MLP neurons of a small language model. Each row is named by its layer, matrix (up: input weights) and neuron, and shows model dimensions 80-207. Each number is 50 + 12 x the weight over its row's rms, rounded and kept within 0 to 99.
Before each neuron's rows, "fires after" lists the tokens most often just before its 100 highest values on Wikipedia text that the model never trained on.

fires after: " d", "th", "ad", "ga", ".", " And"
L3.up158:39 50 52 45 66 70 43 51 49 46 55 56 43 44 47 56 42 34 46 47 69 61 60 51 44 67 44 49 35 61 41 36 69 71 55 32 43 38 53 64 41 56 48 42 53 72 21 59 59 48 44 59 43 49 61 46 47 38 80 60 49 22 58 53 60 64 61 57 34 32 45 58 52 32 49 48 56 24 55 44 45 54 48 50 59 58 52 35 48 48 57 57 39 60 50 49 59 50 50 56 59 82 37 19 49 43 57 24 46 36 60 56 49 48 54 53 58 24 50 41 48 44 33 57 61 45 71 28

fires after: " E", " Le", "re", " 2", " De", " I"
L3.up227:43 57 49 55 67 26 51 55 66 42 68 43 57 35 33 48 50 56 64 47 52 49 46 56 91 67 61 40 71 46 35 59 57 46 59 33 67 55 56 52 72 56 62 62 31 36 29 55 71 44 39 52 52 41 35 43 63 56 45 53 61 44 55 38 38 44 41 24 47 47 56 32 50 46 65 51 69 63 57 50 55 54 63 64 40 62 57 49 61 46 40 40 53 35 62 61 59 77 45 52 55 50 54 45 44 75 51 58 37 28 50 42 62 76 39 49 61 57 46 39 34 45 63 58 33 48 51 41

fires after: "\n", "ci", " p", "ur", " P", "P"
L3.up112:61 39 74 58 52 37 56 54 59 27 47 50 51 55 54 23 57 53 46 40 61 52 64 57 69 51 70 40 57 58 54 60 72 49 60 49 62 56 31 35 70 38 44 70 45 51 39 48 40 44 60 65 45 76 42 70 45 54 58 53 72 34 60 56 53 48 30 59 56 52 39 68 48 56 48 34 45 45 34 40 34 44 74 45 53 41 21 54 57 47 66 75 26 49 49 48 32 50 41 57 53 58 60 62 44 35 37 49 69 49 30 44 65 47 54 59 49 26 67 75 56 49 51 51 48 48 44 44

fires after: "s", " not", "p", "ed"
L3.up636:36 26 50 39 35 63 43 61 56 43 45 57 41 49 52 36 63 62 39 58 35 55 44 48 55 52 47 57 36 27 45 44 53 71 53 53 50 40 54 57 57 43 64 69 68 79 41 44 62 56 46 55 67 60 52 55 51 36 67 86 40 63 43 70 71 51 49 39 53 53 49 60 51 56 56 31 51 47 33 57 43 22 48 39 58 38 66 41 72 45 50 65 42 43 49 26 51 78 57 65 50 42 62 54 40 48 21 40 44 47 45 11 52 67 63 53 58 44 49 37 49 45 72 53 51 45 35 36

fires after: " ", " G", "==", " medal", "re", "port"
L2.up697:34 56 50 61 53 21 35 60 33 61 51 45 39 67 43 48 61 39 72 49 35 54 80 52 45 53 66 64 52 59 29 43 57 39 31 38 62 39 45 53 54 41 43 69 52 52 31 59 56 36 44 78 55 55 56 56 61 34 46 54 54 50 59 53 73 58 27 36 49 22 42 43 38 51 57 62 48 44 54 58 44 48 62 56 48 66 40 49 54 52 39 32 47 49 60 55 44 53 58 50 53 75 55 41 43 41 46 52 67 21 32 52 54 34 40 49 67 44 52 57 52 54 62 52 42 50 81 41

fires after: " E", " a", " A", " ", "ra", "|"
L8.up262:46 40 55 68 46 46 55 46 40 50 55 52 57 41 53 53 49 59 45 66 59 60 61 43 54 75 61 24 34 52 59 62 56 69 68 47 62 50 66 32 46 65 61 53 60 40 50 63 63 59 37 36 59 43 29 49 55 50 24 41 75 40 65 45 47 63 43 50 42 52 42 25 58 37 53 56 56 55 49 61 62 53 60 64 60 50 40 58 49 38 31 58 24 42 34 30 45 69 46 61 53 24 47 58 39 37 20 53 65 34 55 37 55 58 49 72 26 52 34 66 18 29 55 58 39 55 54 29

fires after: " ", " E", " M", " R", " Y", " A"
L2.up619:27 41 54 50 35 67 56 86 59 72 47 45 54 51 49 44 60 50 60 63 59 60 52 63 52 62 66 41 57 33 60 38 44 66 40 17 54 55 68 51 40 77 43 54 65 44 54 48 57 54 55 58 45 52 57 53 48 58 30 41 66 35 60 52 47 44 46 39 34 54 64 33 59 38 51 53 63 49 38 42 62 54 54 51 65 61 77 75 44 42 29 32 42 52 54 37 54 49 68 74 48 67 68 51 27 41 48 46 38 26 62 31 55 63 67 75 46 48 51 38 55 58 57 48 38 49 63 21

fires after: " |", "\n", " re", " (", ").", "-"
L3.up171:39 33 46 61 48 49 34 52 27 57 59 41 57 55 22 51 71 46 57 34 47 46 70 49 65 68 65 44 65 42 32 61 61 54 46 37 58 37 41 39 43 41 71 57 55 53 50 38 50 43 44 54 44 68 58 63 60 55 55 44 57 22 48 55 47 62 35 26 51 47 43 45 53 35 48 57 62 46 45 54 82 62 52 39 49 84 43 47 40 44 44 52 29 50 34 52 24 50 55 50 52 84 35 40 47 59 60 46 57 58 48 65 53 69 37 49 62 44 68 47 43 51 70 40 57 51 73 63

fires after: " in", "In", " In", " on", " found"
L6.up61:53 41 52 62 49 47 36 50 58 53 68 33 64 49 38 51 54 52 67 50 57 51 42 36 66 38 64 22 47 51 32 47 55 69 57 57 44 28 71 59 21 55 58 62 64 43 54 71 76 35 52 65 58 44 56 65 77 54 39 47 45 38 46 50 55 53 25 39 34 29 39 48 61 39 40 58 75 52 49 43 38 32 56 45 58 61 51 56 44 53 41 41 29 63 77 52 69 35 62 47 41 74 47 53 37 47 60 45 46 61 72 69 45 49 43 56 70 10 46 61 39 28 49 60 51 38 65 47

fires after: " 18", " 19", " (19", " (18"
L2.up441:31 22 54 52 43 39 54 50 58 43 58 49 65 67 60 39 32 58 67 62 66 45 63 60 59 51 52 18 54 53 43 67 40 36 50 36 53 50 50 39 49 47 48 73 48 48 58 53 72 38 62 48 55 61 43 53 40 25 43 47 40 22 53 49 47 35 49 45 55 51 43 37 54 49 55 65 56 55 42 43 70 46 52 52 42 67 41 77 54 30 53 67 46 45 59 48 68 60 50 64 46 39 46 73 55 48 43 37 52 51 46 41 51 45 25 72 53 41 50 60 47 42 36 79 45 30 45 47

fires after: " |", "\n", ").", " called", "."
L3.up186:41 32 53 60 46 58 43 61 36 35 59 62 58 43 26 37 57 42 48 41 30 81 71 69 52 52 60 38 59 46 42 40 57 39 63 49 53 25 49 61 61 68 59 45 58 51 32 44 45 52 53 72 73 83 39 49 43 43 61 48 59 14 24 35 51 40 54 59 49 45 45 57 55 53 36 42 56 28 32 47 38 47 48 71 55 60 37 41 49 44 44 71 45 31 39 38 50 37 44 43 51 39 29 42 49 46 57 53 58 50 33 68 54 50 34 66 50 33 80 50 41 39 59 54 40 52 54 51

fires after: " F", " V", "F", " ex", "M", " f"
L2.up722:51 31 52 52 53 65 46 47 30 53 45 41 42 34 51 39 60 26 60 55 57 61 59 39 60 60 53 61 75 37 46 57 68 58 37 45 60 56 64 43 67 31 55 46 38 37 49 37 54 30 57 48 49 58 63 48 67 52 49 44 65 50 53 40 39 29 45 45 54 33 53 60 45 28 64 75 62 62 32 43 75 04 49 66 64 56 43 58 45 54 45 68 49 55 40 51 57 55 52 69 56 46 60 52 44 50 58 44 45 58 38 63 44 56 62 58 53 57 50 70 48 56 54 50 63 11 51 58

fires after: " E", " O", " P", " Le", " R", "re"
L6.up634:52 38 55 61 54 57 42 51 24 65 55 41 44 42 40 34 65 27 51 59 70 44 63 68 67 71 69 61 55 53 36 51 66 56 52 33 62 53 57 34 66 48 43 36 37 38 51 60 37 58 43 52 40 49 46 36 49 60 18 44 62 46 45 65 43 44 36 33 56 43 47 32 54 28 53 52 71 61 53 78 45 45 63 50 73 86 72 61 25 62 50 71 66 40 51 58 32 53 77 55 52 46 60 47 56 52 52 55 50 56 50 48 51 42 63 53 37 38 41 56 54 56 52 59 52 46 59 58

fires after: " ", " Ch", " C", " pro", " c", "-"
L5.up141:54 51 63 47 19 46 39 42 63 56 50 45 31 61 46 37 40 36 61 53 54 77 75 60 56 60 42 47 69 46 54 59 73 44 51 50 72 58 50 71 52 57 54 47 61 58 51 25 62 51 59 66 56 48 60 34 41 56 61 55 58 36 64 49 54 57 47 54 64 54 57 43 44 51 41 47 56 40 30 43 61 59 70 30 51 63 38 65 43 36 28 50 45 63 49 45 27 59 53 72 53 23 50 55 37 43 26 56 54 42 48 29 53 32 34 41 49 42 47 56 42 30 43 65 47 59 50 26

fires after: " O", " B", "o", "O", " do", " P"
L3.up35:41 47 57 55 34 53 33 62 33 51 57 47 61 58 22 50 70 50 60 68 51 50 42 45 59 51 70 31 59 58 59 45 38 45 49 44 69 43 65 33 23 48 63 58 41 39 34 54 47 48 30 47 46 59 49 57 49 44 44 54 58 31 18 54 40 57 58 35 34 55 62 41 51 45 57 54 70 48 42 59 59 53 68 39 62 70 49 64 40 52 30 63 25 29 38 55 55 43 54 66 64 24 45 65 49 48 50 49 38 45 58 53 53 51 45 68 49 35 39 58 55 39 55 68 32 27 67 43

fires after: " ", "-", ".", "ver", "•", ","
L10.up365:56 47 45 32 41 53 36 74 76 47 54 48 50 47 55 53 45 40 53 47 53 58 79 49 61 60 39 42 62 53 57 66 68 43 56 50 58 50 27 79 40 58 65 58 49 43 27 47 34 51 53 50 67 35 32 66 63 40 48 47 61 42 52 68 54 55 41 41 57 42 47 59 56 33 37 57 51 57 56 45 54 48 36 35 47 59 49 48 63 52 49 53 55 55 45 43 59 47 60 48 69 70 60 50 51 67 65 57 28 43 42 68 74 47 52 50 72 23 51 43 45 39 38 54 31 70 42 28

fires after: "n", "•", "f", "|", "lect"
L2.up685:39 44 47 42 59 59 37 52 42 50 61 43 49 50 48 42 60 42 49 86 32 43 71 54 57 45 48 61 59 35 56 42 73 54 59 62 53 38 82 36 47 48 50 56 53 46 55 26 42 34 48 67 69 56 46 70 58 56 47 48 60 48 39 51 62 58 43 49 60 43 34 51 48 29 43 34 60 37 47 45 53 34 62 47 54 41 40 59 65 50 40 60 47 72 41 57 50 35 45 44 38 62 54 56 27 50 39 40 39 57 51 46 61 69 66 69 39 46 52 53 61 43 28 37 53 34 55 46

fires after: " (", "\n", "===", " N", " A", " B"
L2.up1016:34 53 54 40 33 24 49 76 52 58 57 41 50 49 33 60 48 38 60 43 51 78 58 63 63 50 72 49 61 58 55 48 33 59 56 48 68 52 64 52 56 72 44 47 51 35 47 47 48 55 64 41 52 37 42 46 38 45 41 50 46 38 61 38 64 39 56 32 21 47 42 47 56 61 73 49 62 60 28 56 39 62 54 49 64 43 41 46 56 50 31 18 26 47 54 47 53 44 51 62 45 55 52 61 52 62 43 45 48 29 58 60 62 34 44 52 51 35 49 71 45 43 59 70 44 56 56 46

fires after: " ", " p", "th", " Go", " medal", "P"
L3.up465:32 41 47 60 51 43 32 53 49 70 52 47 37 63 40 47 46 60 55 51 38 55 67 54 44 63 44 67 59 62 56 49 45 41 64 43 58 33 42 29 47 27 43 68 66 55 53 56 55 50 57 47 55 42 55 74 56 56 65 40 30 30 57 49 51 49 51 40 52 50 49 69 50 52 56 49 30 46 63 37 41 75 57 59 51 42 33 33 43 49 56 43 43 26 54 38 34 65 45 58 44 66 45 46 54 52 28 61 62 64 31 49 55 33 28 37 67 46 44 51 50 45 52 51 56 49 61 49

fires after: " as", "ed", "p", "mu", "c", "l"
L2.up471:31 46 74 52 42 22 49 59 57 34 81 55 43 72 50 31 41 55 52 43 42 54 40 35 52 51 58 46 61 21 55 36 57 64 60 52 55 51 71 32 66 48 59 36 57 49 43 43 59 36 48 61 72 45 57 59 40 60 54 84 62 38 40 45 45 38 51 46 51 60 42 44 61 62 51 35 43 53 42 50 36 52 38 51 48 57 76 64 55 53 50 67 45 43 58 23 36 65 49 60 31 61 51 62 48 71 27 56 34 49 40 25 73 63 40 75 44 44 63 62 40 43 46 27 46 29 39 64

fires after: " Pa", "re", "o", " mi", "pe", " Co"
L2.up394:53 25 78 34 48 61 44 43 57 42 51 37 23 52 55 41 38 28 65 64 56 66 58 61 58 63 54 40 45 47 38 41 39 67 51 65 52 34 49 55 45 49 60 33 67 42 45 45 48 45 55 49 55 62 51 46 68 63 45 51 44 52 54 65 58 49 44 46 47 52 55 67 70 57 46 49 75 08 46 72 59 50 71 49 84 37 37 50 32 51 43 66 51 53 52 46 29 49 58 58 49 43 45 52 34 43 34 54 33 53 35 54 46 53 42 46 55 52 45 64 41 58 70 60 62 47 43 35

fires after: " C", "S", "A", "T", "U", "O"
L8.up263:45 55 59 54 58 30 46 61 36 45 58 62 45 63 70 37 60 50 60 46 47 62 52 48 48 71 52 59 58 52 37 48 60 57 48 44 62 32 49 39 61 56 49 66 75 57 51 43 62 26 67 47 35 40 53 51 49 53 46 25 41 37 39 63 46 66 44 35 47 52 56 60 48 49 64 57 46 50 41 71 50 56 37 41 55 42 46 64 60 43 72 24 22 48 65 49 63 43 55 68 51 54 62 41 53 55 47 42 58 50 50 72 56 57 55 37 42 42 56 56 44 57 42 46 40 51 29 58

fires after: ".", "ed", "\"", "d"
L8.up620:62 56 62 37 35 47 17 36 63 58 70 44 30 50 62 53 63 27 56 50 66 46 48 49 39 58 38 28 60 50 53 43 44 57 29 46 58 35 66 46 59 54 33 74 53 58 42 50 61 45 65 91 83 59 34 52 72 55 51 66 49 62 39 54 56 35 41 38 49 48 47 47 40 23 51 49 45 43 36 42 40 46 43 40 56 54 51 39 53 71 43 29 31 46 64 58 53 62 67 60 70 68 40 45 44 76 47 62 49 56 61 57 68 53 45 35 41 38 34 60 47 51 33 56 48 50 47 61

fires after: " F", "F", " f", "iv"
L3.up154:33 43 48 55 67 71 39 39 60 37 47 47 34 71 39 36 39 46 59 66 41 50 51 57 54 62 44 54 46 65 62 41 48 41 63 30 52 70 62 49 69 23 61 52 48 51 57 30 66 44 46 70 43 55 64 58 63 66 44 37 34 37 50 42 47 49 32 48 53 34 24 44 48 51 48 49 40 58 67 51 66 36 47 60 40 61 52 65 51 56 60 59 66 57 30 40 64 58 56 50 61 56 78 61 35 46 59 51 56 54 46 67 53 62 31 58 54 66 52 48 41 56 39 58 57 58 51 28

fires after: ".", "\"", " ==", "'", "s", ","
L5.up261:43 35 51 86 42 60 17 55 66 58 39 54 22 42 62 46 53 53 39 51 39 46 61 41 59 61 47 39 60 46 73 63 58 44 37 46 67 17 58 39 51 52 36 68 46 54 39 37 34 47 51 56 63 51 35 54 66 69 57 54 48 50 54 53 51 41 32 58 42 31 47 53 54 55 42 44 53 45 44 50 45 26 45 66 44 54 46 48 52 50 25 45 44 45 57 59 31 62 49 59 59 41 39 46 48 67 58 65 49 27 75 41 74 60 37 24 54 50 71 55 61 42 55 46 52 55 51 40

fires after: "|", " 19", " 18", " the"
L6.up133:41 36 59 50 46 57 31 46 42 49 54 54 66 53 54 24 50 57 60 68 64 16 49 55 54 55 41 48 56 41 49 50 59 40 43 50 52 65 72 74 33 50 47 53 43 68 51 52 61 53 50 48 32 38 40 68 44 53 50 61 42 44 51 63 44 72 41 43 41 37 56 44 48 61 63 48 54 55 48 32 58 08 36 51 63 60 58 55 53 30 68 80 61 37 53 51 55 54 47 39 38 52 60 80 42 65 44 52 51 56 46 39 47 51 52 42 78 45 50 40 28 41 48 54 52 25 31 20

fires after: " ", " f", " c", " F"
L10.up119:42 52 54 59 51 64 49 53 50 48 64 44 33 71 55 39 49 47 29 61 49 59 71 58 29 60 54 48 52 47 45 52 63 46 59 39 64 52 52 47 59 74 36 51 45 55 41 33 47 62 42 61 39 54 49 32 63 42 40 48 46 37 45 73 55 56 47 48 43 56 64 45 51 38 45 58 51 38 43 34 54 43 47 30 50 47 30 50 56 69 31 66 51 52 46 37 59 40 80 75 57 41 54 48 46 22 49 49 25 56 21 35 56 53 46 37 74 49 46 42 51 28 55 33 49 38 61 31

fires after: ".", "S", "%"
L2.up444:41 54 62 61 49 44 55 59 39 49 45 51 36 35 32 53 65 38 48 53 62 49 50 36 38 57 61 48 48 69 29 35 59 47 71 49 41 49 68 44 39 46 52 57 57 55 40 52 57 47 48 54 55 61 61 51 77 58 60 40 50 40 38 66 50 47 33 39 22 41 35 78 55 59 48 55 37 39 77 38 71 38 23 66 51 61 57 55 55 50 56 22 20 67 35 51 67 63 69 47 79 51 64 36 48 44 54 56 48 35 61 63 50 54 40 47 72 38 51 48 62 55 55 46 30 58 68 30

fires after: " ", " sp", " c"
L5.up302:60 62 60 50 70 48 53 65 55 41 72 60 47 59 47 19 42 34 43 61 62 52 70 50 49 41 61 50 47 70 42 58 38 68 36 59 59 44 19 45 49 80 49 37 51 59 56 47 50 46 52 42 66 55 35 44 76 32 65 58 57 42 52 68 64 60 33 46 39 63 39 77 49 42 58 49 40 35 35 42 47 56 56 25 55 49 31 39 59 47 34 45 38 58 51 44 56 53 53 70 39 49 42 27 54 62 58 32 33 59 28 35 31 75 35 27 59 60 40 54 45 32 49 59 49 39 57 53

fires after: ".", ",", "\n", "H"
L6.up375:50 37 53 45 37 45 54 53 55 49 58 43 42 63 61 53 26 32 56 56 46 46 63 79 63 58 37 31 50 76 48 60 53 75 32 16 59 40 32 70 45 46 40 61 57 45 48 34 57 41 57 75 49 48 57 47 65 57 45 45 56 30 58 62 54 61 44 38 50 68 65 47 44 47 43 51 60 55 49 47 42 59 58 45 65 50 37 58 52 50 34 31 30 56 30 37 61 62 58 52 81 47 45 50 52 51 50 57 52 30 50 75 40 45 33 48 64 45 74 41 47 26 62 65 61 29 55 40

fires after: "s", "us", "ed", "act", "it"
L3.up950:34 37 45 51 47 75 42 43 77 34 47 54 62 47 52 61 39 47 52 88 34 61 80 46 32 52 40 54 47 45 54 30 52 44 70 35 50 51 59 35 60 44 32 59 48 60 45 43 57 33 50 61 36 35 65 72 54 40 60 49 68 53 33 42 80 40 32 52 52 50 56 70 63 36 53 56 65 41 55 76 53 46 42 49 41 42 59 61 80 57 41 60 46 59 44 51 75 49 61 50 41 59 64 40 40 48 56 31 51 46 58 33 47 70 55 51 34 48 64 59 45 51 44 48 32 51 39 54

fires after: " |", ",", ").", " said"
L2.up681:56 47 35 70 37 51 42 53 26 55 45 52 53 50 28 40 45 34 58 39 51 47 54 24 73 54 59 60 43 55 50 51 40 24 33 30 42 34 41 58 53 83 46 42 54 57 66 29 52 34 48 66 62 66 58 38 48 59 40 79 57 22 45 64 40 25 37 55 53 55 51 52 46 58 58 58 74 58 36 55 51 42 29 46 49 60 32 45 39 21 59 70 44 33 39 63 66 54 47 62 38 27 30 67 52 55 64 45 52 53 56 36 51 46 35 53 47 60 62 42 42 51 42 34 63 35 58 56

fires after: " in", "ly", " de", " +", " De"
L10.up231:57 32 47 62 31 68 50 60 36 23 55 39 49 46 39 24 32 29 46 37 70 53 47 47 63 66 33 45 58 62 44 55 46 60 39 34 47 47 48 36 56 49 64 60 45 45 47 76 21 44 60 30 59 78 69 68 47 41 78 43 57 41 46 47 46 46 50 52 50 50 53 41 37 43 57 54 78 36 49 63 46 37 40 59 53 66 40 41 37 76 70 39 37 55 72 40 50 44 57 64 48 49 34 52 38 64 67 44 54 60 56 40 42 38 44 48 42 51 50 52 42 52 51 45 48 58 51 58

fires after: " ", " C", " c", "C", " of", "g"
L10.up840:50 57 56 22 38 56 50 44 48 54 51 45 42 68 46 47 57 45 71 49 61 56 71 77 55 55 48 52 28 57 41 56 47 70 72 46 80 47 56 65 57 62 40 32 42 52 39 46 41 70 36 67 34 44 57 39 52 58 33 39 61 26 54 65 44 35 57 45 51 47 51 61 32 36 66 54 67 42 46 31 75 58 46 45 47 56 59 47 55 79 51 50 41 42 30 37 52 57 51 76 54 50 35 71 59 68 33 45 39 46 46 51 69 71 54 42 47 52 51 41 53 44 50 40 71 41 74 48

fires after: " C", " ", " c", " M", "T", " P"
L8.up87:55 66 48 46 36 49 46 54 49 57 74 44 57 60 51 53 50 61 56 42 39 36 54 44 60 51 39 67 49 34 57 59 63 47 60 46 53 53 53 44 36 66 41 73 47 38 46 51 48 54 76 45 37 38 58 49 55 50 36 49 57 39 33 64 42 44 68 51 42 45 47 35 41 59 51 49 55 42 34 70 51 53 36 42 65 59 50 44 74 26 44 29 16 72 52 45 67 46 46 42 50 63 48 60 54 41 50 30 43 40 69 68 64 52 47 64 67 18 70 45 57 33 52 56 31 66 52 47

fires after: "s", ".", "\n"
L8.up403:64 62 50 42 43 56 31 55 29 61 57 42 43 42 35 19 38 52 40 53 51 50 51 48 39 61 58 42 43 45 36 58 60 72 32 50 49 39 41 48 52 63 67 72 49 56 36 46 52 47 58 61 44 66 29 55 64 52 59 39 41 29 53 52 44 66 52 29 42 23 51 69 51 46 59 50 44 29 48 63 39 32 42 58 60 61 60 37 54 58 58 53 19 69 64 42 52 65 62 55 55 55 46 45 37 77 63 52 62 64 45 45 42 65 53 62 55 48 68 45 53 46 62 44 44 64 52 37

fires after: " p", "p", " more", " Pa", "ta", " P"
L3.up693:60 58 79 54 35 47 28 55 47 46 54 49 48 58 45 30 64 56 66 61 58 47 61 35 75 60 54 55 72 51 54 66 40 59 44 42 52 53 42 40 45 46 63 52 58 67 56 36 46 35 59 56 50 42 49 71 50 73 65 44 66 40 48 47 36 46 58 60 61 31 34 48 45 31 38 39 55 46 51 51 53 33 51 49 55 49 54 45 59 59 60 51 34 52 48 58 59 39 56 68 52 55 41 63 51 52 24 51 55 62 40 49 62 70 54 39 45 46 52 75 38 37 41 74 30 44 54 52

fires after: " T", "\n", " E", " (", " b", " B"
L2.up151:40 43 46 14 20 47 35 74 66 60 50 57 59 52 63 57 16 51 62 45 40 77 55 56 42 79 48 74 34 40 52 34 33 67 59 58 46 38 54 35 46 72 48 46 60 51 38 51 40 34 61 50 58 37 40 38 49 51 47 35 59 37 30 47 60 56 45 46 36 62 41 35 58 39 48 59 57 52 63 52 43 52 70 60 54 45 37 52 65 17 49 50 27 66 55 47 56 51 56 61 57 40 38 26 47 59 58 58 57 31 33 56 55 49 54 78 55 33 67 57 46 49 58 66 39 52 58 39

fires after: "ta", "o", " co", " la", "ga", " Pa"
L2.up571:34 33 55 25 59 51 41 38 53 43 58 41 47 39 40 56 53 47 61 43 39 63 38 71 51 66 70 30 47 20 32 44 39 64 59 53 60 16 54 34 62 53 58 59 57 57 42 33 50 38 58 51 44 68 36 59 45 54 49 45 56 58 37 50 59 49 44 40 32 62 52 52 71 56 55 49 61 40 47 44 54 48 61 47 75 48 60 40 65 45 55 42 31 57 18 32 39 41 74 45 60 67 44 34 25 84 36 30 48 39 37 56 52 62 68 62 59 47 62 53 41 45 57 59 68 37 60 34

fires after: ".", " It", "ed", "ight", " He", "ol"
L2.up849:57 40 48 54 32 72 44 55 55 61 43 51 47 42 38 54 49 63 40 39 27 35 48 56 67 67 48 53 34 54 54 32 29 52 43 57 48 35 69 51 56 38 69 73 60 68 43 34 70 49 46 47 79 65 56 76 57 33 44 39 32 55 59 58 58 40 47 31 50 50 43 65 48 51 71 47 61 53 59 68 67 23 33 60 58 55 56 72 57 55 45 52 60 48 49 41 47 75 72 50 80 59 64 52 48 54 59 57 63 45 53 49 54 52 36 40 68 56 61 34 30 66 51 41 22 54 46 33

fires after: " in", "ed", " is", "In"
L6.up424:58 49 67 57 35 60 25 55 46 56 55 55 58 64 26 73 46 54 46 39 59 61 48 44 61 30 62 36 45 45 33 54 62 46 49 44 47 20 53 43 43 48 58 58 62 78 39 47 50 63 18 56 45 62 44 54 76 39 46 57 51 53 43 41 57 35 35 36 46 43 30 54 58 50 60 61 59 46 42 67 41 39 55 32 45 67 54 55 56 47 44 49 30 52 39 51 41 55 50 52 52 31 39 61 49 52 39 49 54 45 42 48 55 43 63 59 50 36 59 41 51 43 23 47 54 47 66 53

fires after: "s", "p", "if", " a"
L2.up920:57 43 65 51 52 64 39 42 50 20 47 55 45 21 52 30 34 45 56 68 60 45 42 57 65 43 27 48 56 54 56 53 64 48 48 53 52 49 46 49 40 42 54 51 69 49 55 47 37 38 64 32 53 48 54 59 32 33 61 66 61 60 41 55 56 69 39 47 47 53 33 40 38 45 44 39 43 44 55 75 77 14 33 45 52 45 45 85 75 55 43 65 47 46 32 40 59 63 54 47 60 44 50 47 24 36 35 23 36 59 36 47 55 53 69 41 83 20 62 53 30 53 50 63 33 46 44 50

fires after: ",", " and", " was", " He", " |", " "
L6.up879:37 52 52 54 47 41 55 64 45 41 57 36 44 35 21 56 63 63 22 62 69 47 43 51 52 56 43 35 57 30 48 46 42 40 44 50 39 15 66 44 39 59 62 24 49 40 67 42 52 31 50 64 44 63 52 39 53 46 59 69 36 52 59 71 48 28 43 48 53 40 29 69 65 56 44 66 43 55 48 43 46 53 36 68 45 38 34 55 52 33 43 56 39 63 55 62 56 74 53 61 48 44 27 51 59 57 58 61 35 53 35 36 60 57 32 86 43 60 43 48 53 33 28 63 28 50 56 54

fires after: " E", " Le", " L", "l", " P", "le"
L2.up806:63 48 34 66 49 56 43 47 50 50 50 43 30 45 40 47 54 57 54 64 35 61 54 65 57 60 45 54 54 60 49 28 80 60 39 54 67 49 56 68 44 49 55 57 62 44 41 51 46 41 32 44 51 50 22 45 49 58 28 61 64 47 64 65 45 59 45 43 50 55 55 36 57 54 40 42 45 40 43 53 30 53 74 70 54 62 49 76 37 61 47 46 48 26 48 49 33 58 61 56 82 62 27 53 51 45 49 58 42 44 39 55 49 38 40 57 59 37 46 35 52 44 57 70 59 53 50 56

fires after: " F", " f", "s", "if", "F", " G"
L2.up261:38 34 60 22 43 48 58 46 27 40 57 40 34 57 60 60 15 36 38 69 65 46 64 54 60 55 46 57 46 57 46 64 60 39 56 35 69 44 65 62 55 55 49 60 32 61 52 45 38 28 38 64 42 37 43 28 57 40 60 38 44 55 57 56 46 46 53 48 52 34 74 62 50 18 58 64 54 27 33 40 70 27 39 27 57 61 45 65 60 30 44 60 44 72 69 54 50 51 49 63 45 46 68 50 30 57 63 54 25 61 30 62 62 51 48 45 50 39 77 59 53 30 63 29 56 40 48 45

fires after: " is", "|", " |", " was", "=", " 19"
L6.up601:55 36 58 60 38 34 51 64 51 38 50 65 55 68 53 55 55 52 54 45 51 41 45 39 47 48 59 41 53 43 45 60 51 46 45 45 61 57 63 36 57 61 61 59 58 52 58 34 73 50 42 61 45 60 37 66 52 57 37 66 48 50 57 42 52 48 39 31 53 49 46 59 39 63 71 56 70 30 43 40 61 40 62 52 48 50 52 68 71 41 68 65 46 54 56 52 41 51 52 71 50 64 54 62 30 48 46 45 32 60 39 53 59 77 49 39 47 31 47 18 58 46 57 45 46 29 55 49

fires after: " E", "pi", "re", "E", " B"
L2.up943:50 62 59 38 32 46 48 52 57 59 54 49 43 69 30 27 32 69 59 39 36 54 47 66 58 73 64 47 31 46 56 51 44 51 25 33 65 34 76 46 72 54 45 53 44 34 54 41 65 42 59 46 46 52 34 56 43 70 50 47 58 40 37 43 36 57 41 35 47 54 53 32 52 61 55 60 88 51 57 57 47 50 70 59 49 53 43 58 75 49 41 44 55 34 65 39 58 47 50 53 65 52 61 47 43 45 44 39 56 34 40 50 48 28 43 67 55 58 58 69 52 26 60 60 35 44 41 45